From a checkpoint of a small transformer trained on Wikipedia.
Size: width 256, 4 heads of 128 (2 for keys and values), 9.31M parameters.
MLP neurons of a small language model. Each row is named by its layer, matrix (gate and up: input weights; down: output weights) and neuron, and shows model dimensions 48-239. Each number is 500 + 25 x the weight over its row's rms, rounded and kept within 0 to 999. Numbers have three digits each. A neuron's up and down rows have the sign that makes its largest values positive.
After each neuron's rows, "fires on" lists the tokens most often at its 100 highest values on Wikipedia text that the model never trained on. A number after a token or word is its count.

L4.gate496:441501491523504494478511495491495534460506522497489475480522469516490493464505445474541524427542465499528483480480483488493539531474552525519494511487522538511485498510535501501547482473466525505451541497491475491494515527498494485470512481527508516544499540466565517505492473507510535518507496478522518471521529539502512501515530486489462515495490493502522477498505557440490494511499454519495503497520502495485446475502516512457510495496533510478479511537478516494524489545512515486504506465440465463551485477533517498481502471485501528549484522514442526535511550502490531507
L4.up496:508526527438507543492511492513495506527526477561479525554513561511486468528481501558523481532499508511557499533507521496522483521489444492513538513496498511521495479515489498478522516510534464505491475492505493487514489518476481529500512516463486499505525503508477505491530531469527515465480519504503484524528506515490481564473506511469527505496493472516484525481485504486521473475530512509478502484508474487490532475523462460526544494525474536502445482468511514490508481521496497480501511537510503507491478464453517515501566494511494480516522473466538488511494507528481473501
L4.down496:469518521525516513509471507505474480549514483497556511514489505466532532463480505532501471468513469508486468494511594487533515476537501547472487491523579476523511475523513502440492481470461540506533484476505510496470517481477491487534513459509458511485436542519486458515494502491477536526500471538516481544507496505517518472492517483496523504481462496482493497514514490482494492520483476488521474528497496544521481504549512526499514510489521485493506526521485507502558448536548499493479510505485488515462512501480524500473515502490501543520497514466521486464572507493505533472
fires on: " adv" 13, " at" 12, "or" 12, " of" 7, "ached" 6

L4.gate154:552478521516532450520511509532487474488479424538535480520519530515467489518521477492454483494517496505502493501519467519508511511499524504490533500488484483500514512519505489535523536524516515501448489490509516479542476546479446504513491504512515530499518525497498500549539478524481505506505459483472516520492509545519467472527494523499524483502464517429529539489456510515506478528482516521520505521479484515515492494493480482513501477507505498460524471510434529469516461522485490520492516450473525497507476481515494520495505492467478495488556535519511516511481492543470494525
L4.up154:496494483560483474521533485486483493515486490474515524470508505507472490503528460515513517558501456517492473488480557499493533528486507468484595493501491540521455493493474461502498503490520535462517473502497428531493519528508486471459526540510539508540517480462462457497556509515444485489522472511516470508455492493499485516530499480511475472538460540497492542516499491489524493503515510503492535469525467456486531512530521481476474515514512469465509526515501516517510504537481502508532503525465511515465487455511498541519530529544541519483534477506509497466503516501485533473
L4.down154:500519463546527512484521531539458494477508510508487489542483500518489501521509499495481409514487521502478492489509505499487545530473483500501519527531456489503474464536562497514515478472507481473516490483505503492504522568499458492495512481485503491511507499500486491527515516507487493467484497504525507477504508496468533501475493475473488495516464479479475520478494543506537479513496479469507503520511519467470490474528499512483510491492477474462505481504482521489495473541523476462465497524493495487479482487506479518489478485464514464408512473508474484514485480557486534467
fires on: ".\"" 34, ")." 12, " art" 11, "." 10, ".)" 7, "\"." 7

L4.gate393:461487511462505528515496519503509486547516511493489489484530479530473474504500500540510507526525480484509485545515531486481502469494530493496535545492473493488482511510462488476558479537484482542489497532457511541514480485532535467464514515494499521484484479519469475500477478481533552496504483502480478539463532549486518504512451521457532522455517520563496464494528543464492502561504475496529497467558504533503517481511468470470494524511487501498479517527540486461510515502508513526479443488535480481532501483508547524519490481514493507493508513509479510488519479487496490508
L4.up393:500525473435479496471497538537476504482479569504495474550524555531494517519495458517518499482517478506511451495516491533448474526469527528446522508499531507526553504495513528525488510520512526499533489472525495504484505493487495551518535495488507528466503484498496473511499485459523517523491489520501463505495480516512470493488537484486498493509478500500520514495449515494468508522507489504508501479521492494464534485512515462507507469436528517492525511493535480492522525490497505503516469545458533545511452496525512458495489528474520490518494482543468542485473507488503462509
L4.down393:513502455599497520497508497481472506512492474501472489497472485509448503515495487489505519513461505522500509560530520480499470521486465514454525519512492494524522495459478469513469531536483514513525570512464533475517501493508549500468547524478523548467490527489479477540489521500514489476452482504509504539540493495505514456477487510535484490494436496508504470476554537494467499502524494504467500527500513532496523534535442502496505506502531481495523519481528506469514497520491461491488535478468483477475484493473486499503503490511537467456570525494514514486505513457507529467
fires on: "ir" 12, " Ad" 10, "ur" 9, " as" 8, " to" 6, "iz" 6

L4.gate691:557525469493499524492494527516489475467478492467526474523511506494511531542530465489520514506479516501499503484480488479546491499493461461532471494527515504534514463499481484540474523502492457486495509517501542481506474489503500469459512491487460492474505548504523538522486534486486508485486507526470510525506501509455537502501501466524461486534464459479494535520494476497485537546517508524487505535496535469470480499484495490518486533460515524544544499490500494491486506525493505488498479508554517502498520528481470508509460495487516492502487492475491508421529516490514466497
L4.up691:541494491475517507512513513550475501514515537498456521525469534456517512536543463469492493533492514532512499531473480532495495493506475498510489498503538510497482482500473515528474504511575515499515537535506467525539523456512508531518463510469506563535557482549549504475460473477451490485474479475487467510512478482494500486485498511464455550545513551493522489490471540517526488521466479524530480464523501493473485500461516506452495489501541511518463501487536453471456549516529486516499501485521497553473510490474520516492488516509490485488483490539510519495499525482511527529
L4.down691:501495517530512468523518512480474521513458524500518510472527470476484502486482453464496517497524504490503533510497507510513526508509515517533547506510485494456528525460476477472538472481458516443485501523510484510484486519519494517471481475520516542512491479485552470520517503499492454464509461501531552445533525504523456515499468486485522483514546457483519465519496482503463461514420513474470514500504469541539511503503520491483518464504488492462476499481477489526510494468518530479518518506497490543490475503471486527504538456521528461490492504536517484540507565464472481525
fires on: " qu" 31, "all" 10, "es" 8, "qu" 6, "o" 6, " Qu" 5

L4.gate426:508476452520474550473531463489531494511500513485488501523484452529463523497503510459511522536484443506517489504474534495535517479459458482530514569483480517482499540537481472520500480524466502448503490487457521473504516521521480503485515453463499495483484466509497487490484468443500512451496519528531491512445517491501500507497431432452506489461475530523504473497516474468490504506478502473543543478499511478463507546534472543479433497485540507537528544514500470472516521477532490485518493503524510489476489505534492462470513471510500504528527521470523498551490504519505483499
L4.up426:509477496469487529472480535516522481455485498532478560482515448458490491515526449493518505473449478532475522525465511514482507539526470503493517510490466512482484502503483487494508505478502489525489502462515511492506481500542460468480512478473521485500571527508501495498473464480530456490556469522516452474535473466507563482447497527501473538481496537491512486473507509461449483499471504468528496527525541476539494496501518489473482490486519516497466534504526509510514507522519486511474540519465491531526536499534487454521508506488476533503504516490518524490524511486504482547
L4.down426:488463540458488480537485474515507478517505467526517499490500546469487502492519517464460433502495540439513476491508504516485542498520528485509520506496507505514520504509513485509492458458472499531514469527500527529522462496541468532495511542522496523524517473496495491497475488554480481515496508487525526501481515525464507502479471558506531509455541504542507541494478549494480470494456466500482505486515506505512504477497469468514448494504470479479474537487463481470516491506458458493496484484498502452493489480496466516537518492562513522477491452503499464533517511496464480498
fires on: " m" 42, "." 10, " old" 8, " house" 5

L4.gate370:525485516516463510547556494507453479487472510525522517514514503505470543554498507506485474471474504511454465529494493459469466542526497533496456483481480505517473518546481480501514521486473521491542448490519515533529524502488500530464538505454516511471517490502498505463515511498513488550563475521490496475524472494490481523500528474484514461519526510452460504499471545500484469530491479475478478540566446499489500489509476486494504465535434479472482499483481504521466480487486541498507504491486484475502500489470520487505509555514515481523524532497542498480507469546462552521
L4.up370:488529490493468482540497510479483447524526476511485485502519501529527481488467547485443507486504495480498475475472511466488467529528532496464520556515471495496536521503503520556455536538486487526527534457485519484500472521492530522478533517518495496531521500494519466465490497516548532521492503523518454515497508531524552495527522523505444465513522459553496505513461520525486499502489487515494501515500491525528473530518493508492494507467496526502487453515473467491501451507520517492491503478508517543532484484505499526490506508511478504566470454458485480530494507489510452511
L4.down370:475471530473536498499546505517536428478502527471482480475541516519507538493415526501531546498501494491535492524495505506517490457505532474521505474511502515485512481492501526506486456492501466509532530523499457511544539450480519506499461498515543524502525538491528498514529465448515486494513511513499466508476508523518488514517486471501523501529531487506485485512503463525472468458538515535460490482541483539486439542486493477512511502528482515479495458462479507511476527481483498483505467484513482527474510426484531541499499474487459478549462494480508505499493471461517482541
fires on: " was" 38, " int" 13, " lead" 8, " m" 8, " comp" 8, " received" 7

L4.gate573:522532503480510483476474499486507482467496513483481491515511459547506492472456504527485497480463496547532486523509505546523524507516549487543523506484520495494468521477512514484516493491472517509525520509469493520500549496470441535494492524464517506508510490511531504467492523507443524472469468463492511502535486486534525510486503495516519462480483496480479515498540506453508510501491491492490526512519483487494496538468487526459507498463476534469507535503496576444523456482461501530488534527474504528494471514542479517523526491484495557544508452498472509469501476520499526512
L4.up573:474524499494490506501540535487483466508519496476498532528553482514530502491502455499503501480534468523490521503497526471493485496498485464485528492522497476474513524525497487526524489531456477491503453494464462480504466529485502515507489510478556502511511485513518523490487508517485526456494498500488505457579523539537462491515501506487508539481496514489459481532534501496473519508510520479492519484505504492475518534501508487516503539528482499442469500493510504500527511528479498536506514491487473462533526475475478504492538450520501493501452492528478494503521508501501506549
L4.down573:498441538496525506450505542507492551494506505492541471530433510436512506474510503483514488526501458514533494502509482492511498497495477542500488456454479540492535502549494543515477533497500515533488471483482515502530484547505513505494520522492492492489487481480477526480511454513530510528524518511493468529505487512495509489483547472492502467525473518490504472485450549473530485489464484515491516456476489483538489509535468493479521512458470499485517478514470536495461525488522543505512514510555512480521495496444534485458471505490485475519492554527498525463505497517511561478
fires on: " of" 22, " at" 21, "'" 16, "A" 15, "an" 8, " debut" 4

L4.gate400:483487475507503510457516540517478520485485503472469493500498494497499525478508493490496521468478505504491526519537480511515526493516493460508470508486474544514524525494517455501469482488561492461536513468492542479518471465560519516486484491480533507501473489518531535507491495496492512513505511489487486516504510523501473469507489458463535498505506439481465464517450492494525506515462475489497483483507524479493493509513482445528485485479534502534515475492465518542483523536492532504526507481468517484486463506548471533529477472480488508491506514531495504442510501498467484536
L4.up400:460506490518501504479489525550473494464463516497485457516486507521513519497501516488501488473490500553514546507518486486485531466495453484509513503500460503510499508508487483514475488489561500436557519498539514457525494469514504513459453498479543504490489523498486523550513508482474474504494528483465509495523524468547484448484471482483488465493507492454502483464490508468543507494436507521462480472502558515500513473529491472510464509496524482543522501433468493509480487520470503504478506466504476507477479465532495523527473448465499510474517503510504523459515523470468490567
L4.down400:476514501510540469485502515550503512434493450451497448527504480451549528539500436506497502489509464511511529485504553520499530491515494509508490543495506496503503536503474502493487523493544508470542529529478500480530483483524532498492511481500491536519472540510496519493499498497477469509530481527493501463483479477560499546505523511511514489483516522492483477521512503473487526535478555523453496481504503492502484507510496493517490494529509533498481546449521479506506512483498559496495508503512480544470527484475543509531508466504532507524503489475470502491543525449534531527
fires on: " qu" 31, " Gu" 27, " re" 20, " gu" 12, " Qu" 5

L4.gate58:536484493496550501525494507477453531458543428542495516499497506503520504523460492483514492442429494487445538511476467496542488510476527509542462524469525485473481523478518460486505525503501521467496481508518540545485552509511477514511502491545474521511497520494493485488519448482499531472514493508506491560535520490504497481438558499497522454479521528494510551475485506486514507523503478524502467513527544517477461527517495520495483463528499484528512486511472517490480516501527499483482511474526506490491516502494509473476491497517472504533511464491510501516492520540497532470
L4.up58:501491520465541522493513482501499519529550509505513519509488446488515493486494476507471482513475482501443522541506517477531509522456503537515493532498489539521508487507504528482560484482535485558483520519496519526514472483495512460490502506518509534470515510541528543497520499510520495507560461517477502478481539486526534508489529499485462510549489484536448460527483516489477512527524479504473536505543554515521485500463484506488465478465512450474510463520501542491489526500535518474495495509498480461524455485543449481460505467517458519495484486512529486485528508518528479526
L4.down58:509480499501502497549478488488468497519504543484457521515510559506522507494469462528509528491498508447467504501518532505478483518500536477494533500496513526469497528466513504483485478456500476488512498479529476519518491526516505479478442500494522504501528539481528533488543500478497513512491510470498483508536498517503496504536486474511528457533525529463517481459475528489492476481461495523477480471494497512497471523503510554468525520450469464515460544494503512525495544506474495484519520503515454479515460510505500525499526525550454527502492497527541505500464541518434459512
fires on: " m" 77, " number" 13

L4.gate201:512518451475491455513482517491496512468447511482497541503528496533486520475528483519506538480519472521532458502505468513517468481506498473508479513516511497502479526495476491491512474460501509518502464505514548459519450532547533514509512505474546498516515502516502518500471519552467493518490467469464474508483511521503492509507501514486470554509439499525495480485453525459505480485511525489499471492501476478536522509487524479535490487508428487499491501494485452504488469565445508482521482481503459522481472525504476515506484529555487505502469534490516487506498520473526461517
L4.up201:499528511481494452496504549506472476448487522471496547534490506574537523481502502488526500501510504489527459480471501488517495471497476481520499522479482469502484534507494482484480449481479532483504485531514533442513467547518522523503507501475534524505538486508506494517478491560492507486508451504502501528479499487514480538518514513483476524494460539514507496475477533449530516481515541472478471457472484480503531520517533498510483472504492535518543486518413497492482486518465499455483503489525428541528488528495493515539509493501513504515477520487520516520494541471499468515
L4.down201:505488533500527463499531530493458515537503570494477535545528491532456497508539505501536524480454490495532497502547488458502537502554479549510470513498480503475503522488548489481480493485528489545538501536560530467519466490506521490527491519473537507482549482470529491486503489524442512469495524508531514544514453526491527519476507504502484531489498533509518512479485482495507527488530492508518503523478496511522498492508528501537462511493499510511498524519475530509459489529461488501473545512504477533475501524498498526496516484508504541521467527475527509520507499444521505519
fires on: " Har" 22, " Ter" 14, "ar" 13, " Par" 12, " Mor" 10, " Per" 6